From a checkpoint of a small transformer trained on Wikipedia: 9.34M parameters.
MLP neurons of a small language model. Each row is named by its layer, matrix (gate and up: input weights; down: output weights) and neuron, and shows model dimensions 0-95. Each number is 500 + 50 x the weight over its row's rms, rounded and kept within 0 to 999. Numbers have three digits each. A neuron's up and down rows have the sign that makes its largest values positive.
After each neuron's rows, "fires on" lists the tokens most often at its 100 highest values on Wikipedia text that the model never trained on.

L3.gate580:510553431565427489618510568471470497466556572523474415557497512454442511525467492519524566491525471494519457487502510461509409470385543524426540483475461464471523501515566473427541458557587535540431524506451558469481466586396592524435466529545511450484466530514468476505538398387487509565
L3.up580:562574534574583456495426460509501469499484592524435511574472459526479535464531452497575421393572589411522514500616496420560442507521490485479485540402500527472404557457586486481560508539535439507450510522552569492501510610443499517499474610513474498479512480524537490594508438385490474493
L3.down580:538537421506506486519515503573507508471479563467552498498517552482392433574469493524539525503503517485463561523406496447456506517442459424432616434453483523481628478503433475552536499611546488513555474594478545530541533536473478429556510585460487429555475522447475522574441467489466523449
fires on: ":", " |", "nt", "ac"

L2.gate250:579501491479568467487480524445425563483489613486512456448511445514512469437542451429512421502399463547493560560526485578412517574465561541464474545506385487474469488428455531506541453464514440599485442477474499477427506506542505571530547560484537462551555464543458535456484405554482576506
L2.up250:465475519559589473491467456511589446447563452528521541494483477578466484444522447463550591425601529491456488398442476445427453533461525484522544501403483561484538548483495515506446497566514491565516534508559500477519386516542404538426483506491615492458500468500446574440498509571545617465
L2.down250:425528475463548571422468566496501474561471449442588543476514480590351540562562572571539524528509466516465464539519510466568527491451477489522576501429563535515549498583505492478453515473544536559638488477530435421554557441450420524607528528464515549541496442458536461613530539504607565460
fires on: "-", "r", ",", "y", "na"

L3.gate43:492400550478436437512539469485450432433550494514535510521526413490545486471463484488486476544553484433476465439433440408465431440569504510554467595590399455454537505458526520430479504571529513453486493493469511504487499557553504535517460456405478579536503592539538509514544440494527518541
L3.up43:461491492535432430506544416560457510528452494593479559508479494568556492504596464576525512437512480503530477500573477559576518522514468559510539523451478518498543494492520534557552444421476477513366460567548526462491564541563606546537518408455431538591461506511593583534575439508468517435
L3.down43:447460411457486447502603501462535516601407609451548449557526482473453404489512480519385516577581538398487571465548445428478484567504466519478552479520393506475525512486610487492421543566467529469397430434446463466444541548443488451566389474515518471471559522574450448449444485462461517495
fires on: "000", "%", " million", "0", "1"

L7.gate381:493548415536571528505545496494439489500542542456537463451494459435396548427472415558463475578506519485604471547430474512469486590570475565488414532463498448464621428496552542429558510574541560468418562508499514501496467494470465525507462478467493560514414517529440479455556525582489479516
L7.up381:497417510532491570548413478571493586514609406461562484524412511411480514506483455470469492493537532507440537461533550565490498443461616543416502539434433536457511499593440469533557550513450482571501425451468559522579511481485512505520555548582482469422570517488509494466527545494562486527
L7.down381:506629473491503459481500535510557527526435448463606434550518490357554480527520493481450407492507547485527445499464538440510480461496459498540518490516491539452490523507472507500594461482596593538457504535566497510543567504484463470561531489517485582393478474479457535508480479535521591537
fires on: ",", " of", " that", " (", ";", ":"

L2.gate637:478499483514490483447493443506441568358487563475459487435427443467549556464489546548491547412543459487457491503473484452518384538530495462494477502559412480435546578555473506446492518512524558457417614496494493404460463584462515530538534507548529489541577506585544493421489549560463507499
L2.up637:518466540497535509461477545542492518517574471607565546429492408506463497490438477627547552467488503456539476486516599437521402488458449463584544524448508520472525451464467467524463536399384478489464576390541560481480478478457477497486485420491443462504467541464575510475425469514490447463
L2.down637:510502366495521588381525490483499506442478578527500454592445532444472479487398581470456465519511570499500550462440518468620547467440479552590514536527512473456498511537475424457452508545560477423437533552539474553490461508506524482491398555536490547449557527538562490485574568543431562520
fires on: "k", ".", "{", "ak", "uk", "ki"

L3.gate270:552507424621537474554560516455486480436527533484479569523551454495514442453414477457564482582428470467405593553580475428455475520585511436539500578546497553493447483547406469397418493598459511409538500542517485489510546583429492544469457467536481491464518526441519453593536490458415549472
L3.up270:542458534418535540534561473443544528559540471557483479425507447531542598588537529581439547484495544506533542526520420508541505493549557465580584493549499622595521498510581472585480590497469549514580415536523508578433598494513477538476478466514476530458580490556394375510498477421544506496
L3.down270:357489562487500467457384527465455547491548444545478416515479512539556483509473536495544510439571550503503444479506472543467448440466546555513471524508549469512476447471458565452553516434518560506496524536533390423516483485496496498495586402459402409521471422462573550464478529473559481495
fires on: "\"", "'"

L4.gate121:468458505497509495529489497427503605577601520616533418412515467449623542620561554548430404498576485441514473553411412464542496495480518531437383524515514422504508594485437547527553543520530515525470481482520487505436518481473637486601429585542559491455489547497490495519507420556525497507
L4.up121:505475531507509537480583490385432438524477443568485522502539538458502592495501500556501522420509510465434544521483454422436480479404454518504429477564590422518500575534580526514554532386516556540413441561515493495508510479476491566523439491544524542454481466554502546478495585426483438553
L4.down121:414552487479564513510521525495608580504514500464556454583502438506439513453472510500549504448677410526506402497470470523422539565482470535468548518416459507443522489511423532419417464477541451441537487413489442487432596460465443428549560452447534613484486555451498498522521582519561436459
fires on: " for", "ed", "ing", "oint", "d"

L2.gate242:401461526574479452495529544442585452469505528487510590580482508487528496524525535606405426524459547484567541493545484476475582577556572477592532568480496472530501556531477494458441524538560523478476521487526429512548450521394491371476391503560462548490542598489486503470571476462514510570
L2.up242:495442533483533451548494451578510440478540553476535539539541507544472507449410393604466499528544564569469513604628549436439511428436431477493566436484520531500494567443518481400483515549504558478431398508537435498572438498433494455426500530471490575561502491489469354549512436447479535583
L2.down242:425507470465411504451492503469483497503476543420569514571490527524572458520537432418495522505627648523547528560506489420488506468523535527507682440505481567412452377553508492523445432477500532452572462525436486423454518435498534496488444517435567415510453551495561525602524483516527510417
fires on: "s", "ers", "ors", "ment", "rs"

L4.gate320:508495440514473487440525474615588502480482449478514471422526548469422448535474526536570445528493543504524506518570445602434510495556441522468516422562431430456630580531491467496392494478480561543469478502520482543513567575462490510577499504498508557533522550459450479491491572499570553534
L4.up320:531442522502510585441465485553512524440469477516540486434554561500469437489441425565576525522479542309519486529541446608566547494565541515453506449412539558443493511535417446565467458468543475505394443494506483603553472502450512548581591541491575535481492523490490460512499574568514450541
L4.down320:497497454509598495443498502529610583430498395472466474435510493494475434517550494492527512434601577464473492583524561405481510523437460509520521511499496589419455507538453415537496540513524503472550458548488502482423411573514549457529436588485543435525544525511536512492456486407650403486
fires on: ";", "–", "/", "ce"

L7.gate177:504459575573530477534591478448516539461568576511546547466443536529503560469527535441491525484434492448517493486449542510496432488558452476500579484471464479458407384505494488465485489461525481438396446479454486573463599453540460512446502456595438431543498555471545462486506566548510533540
L7.up177:438460513439450437485583556538542565510478515434585490418522461499485537492606470471621478546421552508479561488541553463534455522572589455520505544533422415451419515590587510524375489559490435491470463412439524430580536513609627496526530486466537463423434540390576585489478503476498520544
L7.down177:400505459527622413452485376499587537471499614508478480532554579481547490524562497516494501419531389592538501482485412446504454495380472522417498475572448466569510419453527488477391485548550476491461565529340524493491548484434509490506533576515492495496428497505496557668412519538439474535
fires on: ".", "ly", " on"

L2.gate218:504415449518549453624587447476527526515487513492558515560503521477496456431509554498483422503523413513491482480543477492525471568540465433512562492438470523621411457558465453578494528505487501457462379445546452440539501528531505496473507521549557515471533519495487420523489456545646561553
L2.up218:434474583466471587484458488441492509484524545464551489401537531532434581558502520524507430514519495503446449553446476512359510514435360507552471388519470531525485499616560469543454506521514542560487514458426465504446441449492438511463486548420522541455543521486543519503510573463474500518
L2.down218:514571489460533553443504503445490517558513485486446506608407483530619516439489385630509522495598548468421521592461509479436459454459514535514542450492491462479452534509501558465394529449504587425530572564554441543543530563524568427543454463499551485517520487463568418522420436403411487526
fires on: "ed", "en", "k", "d", "al"

L8.gate232:545467348490484429541478524572566570467426480460431575529519512442498585493471586561516521527544464508601528489521533483481542486498438530497460416387465484491425494564530500556501516535477475524494487511561494419503428462578523499472600516468466501553566477521503451544521542545524515590
L8.up232:502519516422535614412479555433458543489467483532546556490538550538521538482493492490454475511462487441556448540483517538549496603509585582550509482514533486505488432538559487535473475545592493536482538495567461445555365529593554564436582611533510557543395511430508497492540406545532529531
L8.down232:477494514440516427579486454434548520485554547488534504510481540462542472418432465565447569697543419476455490563570384527579525541537528476500488570424462429562470544580478564540522520508522354505456494534422446448461530471513559415486554518570495534541597555508573450578560482572423470482
fires on: " Sc", " sc", "St", "sc", " Ad", " W"

L7.gate216:484588446476531408503415481529489493492477549524567568454475540408500459510553608492533586372441544518440495443458483567527576537492348553496541514422481569557505469441523505639487415456512515567550597502424468529447552510569513489482518463534517562493481501520522488497405543448450434529
L7.up216:489501590499563518409564412444468502454424503420401473536457508494527472479527445459428520484470529511556561504512535409632572496482532559471497532457560548385487462571436515478503515527404419467549603504486569582521430622504512491417486433475516461591539514518446520503500516521494530524
L7.down216:388497457516491507494548467519365507528558551464524520512438451491431470471535520548492536405473486572381467443423452522479587599511479563581541523464523485492360547455499545534449486449476495568539495474460541530509444506529459442606635483429519547534462529453498414528572561518556535583
fires on: " The", " A"

L8.gate103:530500405454599469447525476515505616531453527526439543462583539579593579472459441566535526601511494489597484572553520504485502490538455531545483494537489484476416473528430490509550475510541413493554476579516508434523503508545546555496584534564479528450391544495440534506479494472452457442
L8.up103:537549565544490397529551480493499491460470509503524553472539474428586508492460482524509584537502578434515582482450555479481429513449529572546535519552555475451441536585538422598505506474531440596562590474482456432561476478588371541482546439543562510551478505496533483534506516481514514528
L8.down103:464437473571434471506512446604573506522580528563494517414448481609413436509535533403426582498502467433553511497485499490567469541627564482516540435558434506488525497496477438481470505486521509610513515546588343474462463584504559537356570531522512546492598520477423526492580465512552523470
fires on: " be", " Sc", " sc", " became", " is"

L2.gate498:452540605414413421519492445490536502508455558478507507553471595498532427471524455468525436486544439482531478489503541435483490510420416509467513521598563510551507429480526537513510552502503422545411439525554468549492576513474464459524516488540455471408582531506538533495507507497485526486
L2.up498:499558545488534503570526411520412549543485529496465457504484464472453450463514534571508455494526530564506487471461473466452577404466472489504516401504637474526417462480622541458434525445597607535567432413453487494389507472474515473544505504531403416504456501512533459532555466520603390588
L2.down498:501573446563553575522565452562506497504499587491477492432508396546453520542506581567472518526512555498433503451498522476443606479565478403581512463554539433499510487445460533413490465522457553481502536421526519479600456407498522452509544556579456475471534480480511441483495469481544458495
fires on: "ry", "e", "ri", "emi", "han", "ed"

L3.gate632:564450497482461508485439521543599447494469467454590516441490517455565509541538561467457461464565432368553442397549427441415453608538602489489444584495447523562555575465414529394463567561490501525500468441462490536556546473457567490532540502490525523589447515571458578529508484513437553491
L3.up632:473458543479544519409444493511508447507505483501440460443578521558548489592527533533466501479624480554434443568509510468440568481496530508508517534519556537547494572455482535498423431426546518510598478533467475491458468547523496419511549454509547501485498458537339427485536425565442525500
L3.down632:550517519456515516555467505515568353462556467504518488506504469631510542554525562470462532509519562477437584563424520524485469432482527562546444495504496476571430553415555485463508512445472500596548421488442438373602472415538459539420479584434535491491568520547482488482545535510422538472
fires on: "-", "na", "ca", "lo", "la"

L3.gate530:498447459510520458427499502506504582403456443503544469465539487535456468517519473565562482431444410494541479593544554530434519517556580511526562452538457482436560549507449587480495417504540456526462503457456504501483557455460491581436404438505432453503549516417552492561480494461416543442
L3.up530:572532497397453524423461556490528450527441534513477497504454517374582458463558502459466485421472413497510523502574447557458433412514454395498493550511479521535450510618398515438486504535515525484471405497522528462521538514552572535516509558538407444565490492376397581550478494494514499533
L3.down530:517412490629545502356531550545616536495527437547542430463487549581468464508465445542512496519578465426551556451524513483514475479532496551508493552570473508502528476487547392506522445544525508534522499452458467500435472484556467539433492477505547457508516534444637502506556434518512496460
fires on: "/", "-", "–", "_"

L2.gate456:476489578532519438447462525439495564452510483475433546476538524492473570464428493456555504521507577507551566546474581475348462479448453451458440552488383478431492433550520471484509476514549552511466521367509432527453399367515496477491387549504561457479487562428486469494520462541451603549
L2.up456:467434516523446634545495518420544463536500481457473480501510460513538536537428541444572477628516495548550507570459553571394376488590521462499483462468394552473445516586464445496464551467449583482540553525440486495501478510579508554426517504437562467537487510509528617456499468481570535486
L2.down456:509640382372596410462497449467499461511522534494548506431570423466523425537492542582555597488514484477533488444524423501485493566508561512506598546474563541561526500538476536492558505562469471601519487498495525575436506448450474561469538508549398521504498497496478506475515443499515566573
fires on: "ed", "s", "c", " to", "ing", "ly"

L2.gate325:523486532517531483553515562430524507450473579533501457508440458486550550561512561468433415497518489482623490510451508495492501420583634536392481608599551430465473529505571491473460542470528426503504461450541539420399560548441465480532591392513591523501513462504522530548507441539549516552
L2.up325:559439456516452474522544540456534430477546477498499513530534537537448442531508387448452513483557483465538449550531506557486510494563585504461496497510568436493501536494608565500436532545459462531641470537523540486420505535528490513536503480529562459491468459550508461545596428405510444518
L2.down325:515504538554517544463505476479521531500447503506529487534458523555486552517413656516509461549534532474478514520494508473528544505501427607503472552451497537533530492601473432496529589546489502484488493380619493519547515450510460402425527445585517501393524603489444443478524449491478626482
fires on: "vi", "di", "ist", "eg", "ment", "-"

L2.gate370:496410506511465524525486479529421534527487511479592552564509523509542525375637556500454508481522532459347418511494540523403480483526473525594454542510491644499558493500483570437445524552444488518538647526523560502493433501538520500528461443517471529504534489450565464506543542465505463509
L2.up370:557504583448508519494490563506440530472495522547530515483578492437558585447521529543501503508456548524427414506471343497508526507490549548483496448512500582510626476414405470488542542555592540462508459531544592511513519552457548478453463531454504447516573562474473465392551456480484510453
L2.down370:525489447514538606448504480471461564571526402531522466485421532567537413477513501534505452469554468532549507485489459476498491469473458470540536512436507484578562509456507509508435502420565479436541487498582376467523442537573586466508457461485459613475491508629544455521422477579519529522
fires on: "\"", ",", "e", "ar"

L2.gate400:504557492527461458493469463449446460570514535479483540474486491564602514492504531596413514347516497527492436578475469596470458484569421464529545495534457417432451531451553530599502507527444512433406449535553477461585443485453449484539422534600429523543556506516505353426487487525542538533
L2.up400:503451466521488496500497526459561517493507506404513536445514523496538554565519482441499480550427577456427518485607483461463384514415394437472563495563616487471552529544519531474455408526533524514564453448429549556532494416439460511489373442467487519463520512419434489544519539546513579518
L2.down400:493536489456515430553446573517565537578506531568567608532445537492471477484568447413473517572480540583490525443557402439511466472448429531496555502553559457489501590508620472407447543554544476525517537537418483544482441504463491535421541607466524485556535499490493522580491444538641555543
fires on: ".", " aff", "%", "ju", "jun", "se"

L8.gate615:473560547541592518530497480406643512510469500525523475484582527430593581559495564505538501472484521499534590511489470509524460512446574471454530455527497476490538464509579506590524528491487596412553444456579572461442505490518524521432481521563471570488511410531559432495462604518408460545
L8.up615:512539488573446432523496407474597456514504450534552505460454481513529468485464481568523488459454403570529457414553454490507457562516539505496467523440399474534451498518597513447503491549562547427430488518574617429577487429518421493450564463455397560475508561470470528455480438510492537495
L8.down615:422581509589488522500486515643492533569561517509629508437529466443561469542546542551502561399528497449496544509513404561495527539535521439512475532565533444484546593527509452524475630649548590519510471545652447424497538474462585505556459561579505450532520463504507524510483466490467525507
fires on: ".", "\""

L3.gate66:493521482499479494465497409532533361406465478468468476459460469388491574485522519514489418429454479488504527527499459556476570505486524448526444586541439508490476521621451587562504538506507428504520476467483445420547467498495508523490493562539501522518520483497517553451560445526450572427
L3.up66:431512526457539403578447490447575541470444399521420454542413560475415558539560581547419432655530448604509466513568499454513594518529549523553471490456479491523492518570520599501404488481527565453516479498609434490480511448518542481586396491511590534588568565419533535482470476548488464484
L3.down66:508502534467472520569416560505495484503494444455568488549407471402483627558573636449480525585516522513524551540482474434514475510560435490521493590478478465463581535587532552504477485512451537454575473517486503530561513505560524389595487506577460507480525559557534557549523513415434523406
fires on: "c", "oc", " p", "um", "a"

L3.gate337:529441490546491503411441456531567477553472486450460542483512473511426459408547562511533488515535581514564512533525573530513524461465552466523469373468478540583473537512490427439531527566511532494552455532581570520584438491550447432470423495616461562422455478546442435395479553568532554604
L3.up337:466469476480489519508516558495467507493492483459590657470533448513509617377465537487443499477452526479451609488429528440490519548501554483484554535442472457558507512449544420385529520544524480545521531584575513421520500467453517462526516519437491481450417474541515470465532443438497452474
L3.down337:379520508446497453563490391564433469486480449452621448457465469437564499462406510589461432457528461497500497541508471450526339454511467465494519468456421430504503535514525472517478443499467406591489521455594517520546464464496546466593531575510452547460574484516529584460555482466533533508
fires on: ":", "=", "?"

L8.gate92:515463505466437416558536460435522599530464470570473461532482492569520524478432508538536483440462543532573532561591573581466535509612508618534457436509556509486474456549451494436537475563535371547446482497533495472499497495551477542458571545555484558571492491579414406520441526482507523415
L8.up92:545517486618470482553502512476531514371440567482528518537525526493607511555459514457501501537564554480489492658512487510439527532496558474533494528490606519521475546472505628504433516467487494465519518502466493522489414500483588440526536476520466448579521490483535528478538512524571419499
L8.down92:504512550534515488477472472433448461556667536506488509452429517547589488508534548472433452548493487506453520415395431481482551425585659472431550520517496486443423450481498521448488489480470438483487424526521533548508546656498503483528465431460492499478478438533457482489461516473558516501
fires on: " to", "ly", " After", " With", " of", "After"

L4.gate586:526395419595542563501501522550514502550518489572474511469440458510545544464447455512596474557480540431497547454516525467495603508540493497454555506499479565514484509483548459536572514464455527578559557618478452409522557605510545561509497422554539501475420487424526432415485515499522525560
L4.up586:526540497498408529565470553417641550544532445471461565452438444438525449438483535560531433455515536525509493450476552622447502433506383400554556537491421446529486502539442388506486382506456480528422540537486549565486443570549520528534517453581413464530541490513519541473498484509497479465
L4.down586:412527462530495567504459559437464520510446464519527423474599530414547483463500469480513452504525425465454489518497529440521507552481420578450446451446480557471497494479458556450484445493546495526494533478619543531500522593495530579489401464481532529440535527508518532491513396484482422495
fires on: "\n\n", "rove", "aly", "."

L8.gate26:511522544494563427479440410489457552538494417437433470479513468475504509476542529551539546498563488510453436486403503576496491429467472433487487591493504542370526550451480528478505418504500503472373402437453501511460458493418457453508475568604428517549449500423466486477514566552579574585
L8.up26:354471515463467499489516467505486507465559410551510404573504423470477486472520511546528453388516620527563533584525518540581513484480567476464609524546533618551450482511551515556517500533476606457474552479474470528472552483536526420456456439585552510420451495539453540529528580457507516432
L8.down26:426587517483307507504481522523507582540521479480517450469557515448548493535422454556434523464587465529537539544442478552502444592547560487550490493501551504504478527525412580558520460510466535441490568507484457538485499483457481473550554491519475588441495483528503537450536519446466478433
fires on: ",", " time", " that"

L7.gate449:538455471529544567499594518479452492445514428501423426455562499427516535501517503431551412495481498542599498455475437501526470541518519489503445447578469610490568492497548500409516532443429547538527412510567552481505474482416508508509509455559476576509520558500533532463350569545520454517
L7.up449:555521541510545535574486422539672523515434542513547515505515608506485502568519511515489546539441488509540413525453477545586551553487381484574393485520490540542521544434532400437541524409443481487535584516491488449468418613449526545506499455575407544464469558556531407515532479517472475570
L7.down449:397507514472539520463604449410493511451481503532466459524486434520576511453504564486392509425580581541446459538506371532458505475451399512639492561410513483428583479433448496555513474513502507448463482446523471436463503532487468459488474512521508514412497584580521438506544493527504505524
fires on: ".", "ti", " zone"

L2.gate207:446568475435461410491564500527439484518567501481470515485507555467445595426573480590513438455618480430485517501581486503470387469543524492549375437573489373476503532496497419562490497465595526455578414475532470435490512497557529474468515496465543519437504475505442526483485453439539591511
L2.up207:436496506572534448510484480437427502511414568473559509507556467501497521519576433488541435500566533491429561595420392526475498500488450549553514425543459522380471527459451431488499567498538503427524467453541484478545493477551372481529522595469491486578522549567454394490501517496501479507
L2.down207:427495516458517548475533571447397606518453523527480321518481530368515512517450449522447510517556497534491557406515486425453458514410440456471573467401476581411459527564431473492586497483503587464514513508500557507525476499449473523517562520472495568495473542488610500532509547434501515449
fires on: " with", " against", ":", " to", " by"

L3.gate463:461426439541534436482546517460554584477493503534433411529495431539513608416526571536584453510455560517551472540608534495578504512523461444426465462436485446447506475533494472513492425505513534528517541503572544454468534511570440499474513515482571532377435522460468461512499446471542516570
L3.up463:443502460643406424507465560521472563401492390466459517522541470487403597509529499547501508404497501503499384526545466430454399490475459484443490419450520484377574479464480532448589539542434524455496541470514521489493488458449433543447664535479564495504511504589576517467495449375555467509
L3.down463:436495518557624551545512481544478549505477513448555555485560498465494425510386593566520489478478452502497454515566474549428478463392433508537432506452478468530568552461496461520485544541546511534547498515541583496511606507400537636548588501530458524596500439548509505485490452499470432447
fires on: ".", ":"

L2.gate150:553493471487522599497416547525565487537506528571613551463486571472457530511553570404477499515430366469572463445519438475433543518546536521542438523545468513577483474470432516504442518427479430504627506489560465521449570534527485453498485525455504534529504480511475465522525490464455457453
L2.up150:528538478571594514488451442602408542537452450546557516459467452441584458459460518587624521527448417526553515544499566494543490474539475572503528470523487542534466521496447496443464489473511529493552486444651470535428460553495610440480494469531491447513490552490530560523506547552530439418
L2.down150:481560473436471461414499537490525531474586574571575559477482502441546507519571527483476516507485495507504367452504468495494481556509485562540390529531458539491574535556489510428543510581461508505573533537460541513423451391560446571460425575400525499450508469530508455563477542478468456482
fires on: ".", "-", " of", "=", " von"

L7.gate340:558451426531508528453529577497556380531407465503543458540568483454409509504555515455555610464470497560464630423442502485531581457440608482528470450391477537434406433520517515534412512514549508482478595501402544573453474508505571540458588630464566421579473468549470461506469525542472491508
L7.up340:462476471481480462493465520443484576537458485472506393469529572511525478516544505579449521482461431559472434500528501519608547485488475513440486547480572507512606575624437599422438466496540473477458527412500616453476489492460486539556503580454375479465569481482526420563531529509510611379
L7.down340:572481450588485515474493559516516486510438515550499429555479517473515474450515594450447513414378558462525464419460590415483494506456504442417490470496441506484565512521426504491485600535591541427589528501545615513554449503498474481475566595433555483472456532490502387634502482553600495569
fires on: "-", "–", "s"

L7.gate328:456475504569469415493452476488538452484469501452447474583596487486527472391546561415487523508484444441597523560465572480467586431509562550508486497530569508507585460429505599465500520460483532466508534486468535551528472484539565500483440577414504528506514522469479509533411622481557464501
L7.up328:481593476595443536434555529534487501487525458528494432486540532374533462556557450537496489489557483576430544500459551522440538479550512468419410506405550547553604428483520450412437422568527502430478566444493589528529431525412429460482458462474473585482507554479541543483477501511516562415
L7.down328:588530479468450486548483451477527456578557473488501513434574525517554499471561572394402570506599501495451529499457455530436472497545514567512467540409489556488535485469491526537493561567506471522505576445576438507491505524406508387480532564529509471450548408439492550529473476413580508465
fires on: "-", "born", ";", "–", "chi"

L2.gate71:521447518579530544464628501482436448515493459398529495505537474496568547514478496503499472529449515481555519520531578424496428473589469486519513561467415458493455527602508517637522451431560596445489480581533489539527436448443574557526449586554493470476493501436551585545544591462552539666
L2.up71:522534540517491509413502501448430513540449521465480587458507469462391498517395394547528536444532417516469585521419455500429512518413479524521581483532454572549507500601530437433504523509501489524556500416527504468444504465521449553471553505558543432510474527582504374487524436497469503490
L2.down71:407549520511481444566521493446494533474506497493471395497391573434604510413566599444575471459560459505454482618484540506483464539502437518478495480572586397481594485556526492517479506578505458440434537578507450533471526532547467499431573491444469593521514499567493517527427472398441468417
fires on: "d", "er", "ed", " of", "m", "h"

L2.gate169:489528475509504380512502460471571423449497562573455473518531442540517488512476456510412578456475491478487592438530454481496493504546624491499550445485508543457456428516513574509543459467429545502401563542519442416461531513565470583435328453434554563589524467456440426440498483509517444399
L2.up169:512466565527491478560564495482476490535481520520503499419505435470475507572422474588387528421585454470466414474483437496485561492485532472483540446479511533448529545503573505506459534438508484497457474433377477526452445477515557506552496443558563512475631477446508468620564468502522482533
L2.down169:458621467544447569503435592388359462476520489520494537545489469456543512497457495555487483529510400449407448478522478548411492528470538548568504534432525493516475558465484527531557458507548513583437477533503459395426470472526495485426499502526514520545475538501512333476482542492500494476
fires on: "\"", " as"

L7.gate118:546457524543475495534468510468508548508419529570529555398500594450485500546508487504585466417454493588552406471462567535417509578529443491425449466440526483516438534410500411476563478509462458557557466479442498547598372570506456409497442551444455550500477477578525462451478479508520467512
L7.up118:564592498446524530492525534546426457508530520491536488538495503429556507501440479522422440485398437525565484537478478414571504495550380401480440460543459424513441459490522494486447477502473399515407488431478463399505509531577560488531526553568564498519507480509439481524482543544464544562
L7.down118:546424476608466490383477453519487531453503576413613480505511566455424472570511466561452580452535485443521453513479430497437496630483507601585437505537555561501500495468443458519522446652482484456602496512467536475454442446490554503550495465401376446508517412561557447545498363522530484496
fires on: " of", " and", ":", "-", " in", " on"

L8.gate322:579532436535476480483424488481513499481500500414580447563484553498484575520553504407531515464511520466591513448533449668462549467437605490412544477507443494505469484515493417453495484481579550488483614576539482528484535522446541430468471527542441532442492519502509509499524523410455538519
L8.up322:487398554490532494506442567559433532423622462447540425451568491486481527449536453501555435573598431509455431476553470471506497451533577562572539473564533520477525453540434510542575519458448558545457398491479493524427481451464538487514473523488450484564469411548485420573489461538517548575
L8.down322:525547545563449474547529475500472360503548495500455499536537509542457507542501445446596506531487548556364593518417532534497527428456557476526448592507452493446436521595516517535526475510495494507519491394438501548558544452535504472419518475548600383436481418490489616483569515494565509427
fires on: "la", "ora", "na", "ida", "za", "ta"

L4.gate505:502474558455452494484444523446495515577453474527433488511527567465462536478450514535585525518402547486581490553506567432537521430391595536527415478498533514453560522492406509483513364394564373420528487492477492467569514448425474576486408547562527565531532563452541468550572621520529503571
L4.up505:510499530494493494495470508445451504557552460504419469633529502441373512471524588499432479578513496461454504422533513446419477525502433490478462478425570508528479550615415491473513504485411492506542507482551574570488525542549537514470419471573564499510542518410433542392523414547502455505
L4.down505:432475434523406515480417509440477491494476494620497440542536462393559514513521521478504453438533412501525524579447522495600436554485502521489446632476471463542429511476479515514430499512577606431528385460451516501420515466514455412473531461432497534542544464475505513577538451508568577452
fires on: "-", " de", " election"

L3.gate362:472417503556549509458501429424571513541489524558501560467439405568535496491470470476518511538579530496518534537483546427480446516465525540504467427492460476517415536528473492447443481554521471520541430485488535485627516555542495469489391477546508514614494615489500490485488509601636442537
L3.up362:441427494390533475554492506450505522464473498548496519485469484564549491495488444431492527545556472535441573502475492398470550367454462584451504476350500502509482488549388408401475466585468453409453464449563552495418503462469409502469453491455513561547506483548492532476383475519470448581
L3.down362:537507453409519570430487499368531527500565551525534445614458593484551477582520470538466509469502575499501452490559485498509380523554487363510503488596470510480462374432567489495481442556495492465565559463445488551518517436440519520497513475506475554444595513408484448431549583509436482507
fires on: "s", ".", "ent", "st", "ors"

L8.gate402:470451397571445506556500481459499325580513453401492432493482493424468479471415544503526494462493537553521627504468537468579497483497503548568496426563463573515481586502523488597481507573430436488479536486457450537500472472483409537479506503364578519514473526460530440602505534557575479486
L8.up402:495476484600551414532501431531584533485507495484573554505401569410563476574445400460500500503553472525454498576540575538451556436478437556448475556481476586595503501479506587508475484578496440496507552523490555556477497461537470488547529527575551496589388481530505487535434584457485521419
L8.down402:421514452530479461463517403531515532616463511527587479496458491445546529396515420467447562495462504507512471518479437563470574490507395495415508457542483468535513524531521453406462557560521483455429482487411381546530565547525489530417404485524505596543484388397511491494456517463470512486
fires on: " after", " After", "–", "After", " most", " end"